{
  "num_hidden_layers": 12,
  "hidden_size": 1024,
  "num_attention_heads": 16,
  "num_key_value_heads": 2,
  "head_dim": 64,
  "intermediate_size": 4096,
  "vocab_size": 16384,
  "hidden_act": "relu",
  "norm": "layernorm",
  "norm_place": "pre",
  "norm_eps": 1e-05,
  "positions": "learned",
  "qk_norm": false,
  "attn_scale": 0.125,
  "bias": "all",
  "tie_word_embeddings": true,
  "parallel_block": false,
  "init": "normal",
  "init_std_qkv": 0.0169,
  "init_std_o": 0.0209,
  "init_std_up": 0.0241,
  "init_std_down": 0.0241,
  "optimizer": "muon_variant",
  "learning_rate": 0.01,
  "lr_mult_qkv": 0.5,
  "beta1": 0.95,
  "lr_head": 0.00411,
  "max_grad_norm": 1.0,
  "warmup_steps": 200,
  "schedule": "wsd",
  "decay_fraction": 1.0,
  "decay_shape": "linear",
  "final_lr_fraction": 0.05,
  "batch_tokens": [65536, 131072, 262144],
  "max_seq_len": 2048,
  "doc_mask": true,
  "train_tokens": 1029000000,
  "max_steps": 7679,
  "dataset": "wikipedia_en"
}
MLP neurons of a small language model. Each row is named by its layer, matrix (up: input weights) and neuron, and shows model dimensions 688-815. Each number is 500 + 25 x the weight over its row's rms, rounded and kept within 0 to 999. Numbers have three digits each.
After each neuron's rows, "fires after" lists the tokens most often just before its 100 highest values on Wikipedia text that the model never trained on.

L9.up2371:495522485514488489485511490502503525539504503513494488531488498541474488492546484508524481479545470503493459481491496532446489509510505537466529481510503487526503467502516471473511513522499483473504475537486436518515528506483588501489514488520493509501531468505496497476501520466539504491469529523519540462495549470514483540526534510501483491539501510492490473518512490467471479485488
fires after: ",", "| ", "8"

L9.up1079:554489489525537424486516528503510534511477493484484485490475516512475488457501520517479500498540503516505476476502503462527523501503494477517518496537507459558459507467469542484497480554477479535462505518501552460501462469514499481469491483528528551497486527471490519481476535523512547541488511509482513510489511514531454483489499487537533500478524480479502469532547502513477513484527
fires after: "\n", "- "

L9.up1946:551525471516517461487496471489495533473513493473554472509477500527487493491539508540488497510499500509506454518500493463502458538473483500520529465542477512525529521501503521488510488515482492500553553523465446516481487474514502467490462503530495454486498521486485510565497513479499513493488512501475534513506508467526502498477468486446481533529492506482538490515528485503479526516466
fires after: "| ", "N ", ": ", ". "

L9.up3782:465499515494494491536484491534515470446498541495507472494475522451511458529501533511498537518522485485521471498524488535488518485522500525517498438512502465480497472478486504499506492555529498472488496481506501501516493529505504526529511503516512474538452426570500515541497519487505483525487464525512498483489493467529535492449462510522476447517506513510481503467536475516499493458480
fires after: "November ", "March ", "January ", "December ", "July ", "October "

L9.up237:510531506514512502481505466495507532493513454526500577521509494469521526522468538505499479461458501532544488472480484477518457530504513504497488489506477557517502479488518459507464482482487508523456473522456503463509502520472483505517481512498471492468497524505532496535517569508514538507492524504506474471474525497515465540498536525487497499517516518514480531451479484492501488542487
fires after: "| ", "On ", "on ", "\n", "8 "

L9.up3476:471512537495555505508480522520480470498464476435520473525515502472515493495509487490452513487467493506480473504493465479511523536501552522535528476467480437540502522480493497508497505497490508494502540551452517503507479489537507465508521532510473461490490473540510477518526519523524471473504515479503465478530533529486500468536476540476466494488481485448493538490469464479481515476482
fires after: "| ", "/ ", "\n"

L9.up3838:528523493497488489493471549486482494494455525495509479500493514492514475507505495492489468527546480477514492484526490494510499537534497543470474515507500529535586453508437515477554505495506531494468466521526529485526508517480462499498505474515480473536509441510516503537492546475460530493519521500503515507512516463533523479490540489498526504423486468471517488426473534496509498536533
fires after: "| ", "the "

L9.up867:491495517499499488473502491541503477497497469525528478492493526514513459517496472496487478482477501486447478472484517496513494499545530530496489475523490521532532530506470525516507509490520483484492486506491508441474489468514547511529466541495491480537486498494507466500456488505540532513534492498494488505508502514501478542502471533504530509464510417491512514466467519486460472513476
fires after: "| ", "\n", "- ", "(", "7"

L9.up1289:485478499475546536463509506468523486493494517469519535503470515522536473468497458530508491525521519508480494487445491522522518500503473514520472495494493468559576494516532505489526502491520532501513495531468491477478473500455531491505512499507542448482503471545470532518528521502528531467481483455500510513483517450504480464523545470480454436488492486502485492500492479505515522517471
fires after: "| ", "–", "with "

L9.up834:540499553516558511509450484502515490503502483498491444476491509529492506490488527537517508518481499506508491460532490465530490555527550495475506457502501508474460509443461562519513463467524491520473495536519546474520475512512490483501496526530490523538512533536455500486461486515483490528532516503525524509499510513510532473480478508479499528447522525459521506506483517550464485502479
fires after: "| ", "\n", "- ", "(", "–", "5"

L9.up3308:536487475504483425513530488453487501489493507523499501463459501500490516478523495488515485474499509545514497476515495471507501520506517507510485506509514468510438470506461521517536489564495451539460526507521572478482487454512471516537508504509519535510495540535515510465478536529505557492482502499495499508521512504510483487528525460504552481443544480510543479487522537496478515482488
fires after: "\n", "- "

L9.up1415:489483487463505486479461463484512491498482499471497506478498494481493517507552520504550517515521480474534491512501481508495533468507490511529480444454508501513466521502504507502515485526478482499463470480463521482489515532536529521521498521519544490503510496539556526506504514485496503483462528513512495500500525471505488519535473494514520487505520513536516505520503490520509492531443
fires after: "| ", ":", "°", ", ", "+", "."

L9.up3895:477492491522493531498467529494510520470502448453509487503518474509530472474508535514489450473488473559489509508478535483494494490495509504517470526490534516525514472476455505507504513509511494495514466520499484473486469553500554486517485511529472498515523466470517493545490542484494555519522474539458477471514494491514498487502452471521505448505545496493478485533512508504477498562498
fires after: "| ", "on ", "5 ", ",", "On ", ". "

L9.up1152:526509491489505511495478526472495459481484485516525538496502519481512453510477554491520479496527513525494505491502474519525482538505544466534521477479521532499488483473503495489435477499537491526518508519529494454528497510519485527486512482538490520453502496508514505503515508495485509488509501516550446493493511506486482542494465491480542521509485499469487562471546501526480476571514
fires after: "| ", "on ", "On ", "– "

L9.up1405:520473497482508467496492501442519477475487490514495458459497529507492531520507519503488519513482472490548479452494560471522530510511483478490510503548467523512496503543432530482473482508458497551439509490564526513538522469496518480519497497530523547543512516496477499507483493490549489507532500510483565529485491490524505545459512488512519529479529458472521485494517507517516478498518
fires after: "\n", "- "

L9.up3548:529522515503510542495473519478473477459492472512474538485514496490496495498500575483480501498478524503498495531540532516477498504451504498518488485530492516498489472491487496510513549488501508515451516477513497464505472499481509499495529509481423501471438489529519459515475503539503527520497472462474488461552508461502468508508524512550510490483535486506493454464547526510508484473497
fires after: "November ", "October ", "March ", "July ", "June ", "December "

L9.up3430:481451515462492485517496543460495464542519531568532466526473516481501534537494478492525488493491471463450516491496518465505548490516509486470458508505497536504510500504493481504537481485496540513494537515503482491511537503536505528480463485502485502505513508539539506493487492505470516479554490538518469502493476486506523469509507508527490544475487460494485459494514496477466487492469
fires after: "\n", "| ", "- ", "4", "6", "4 "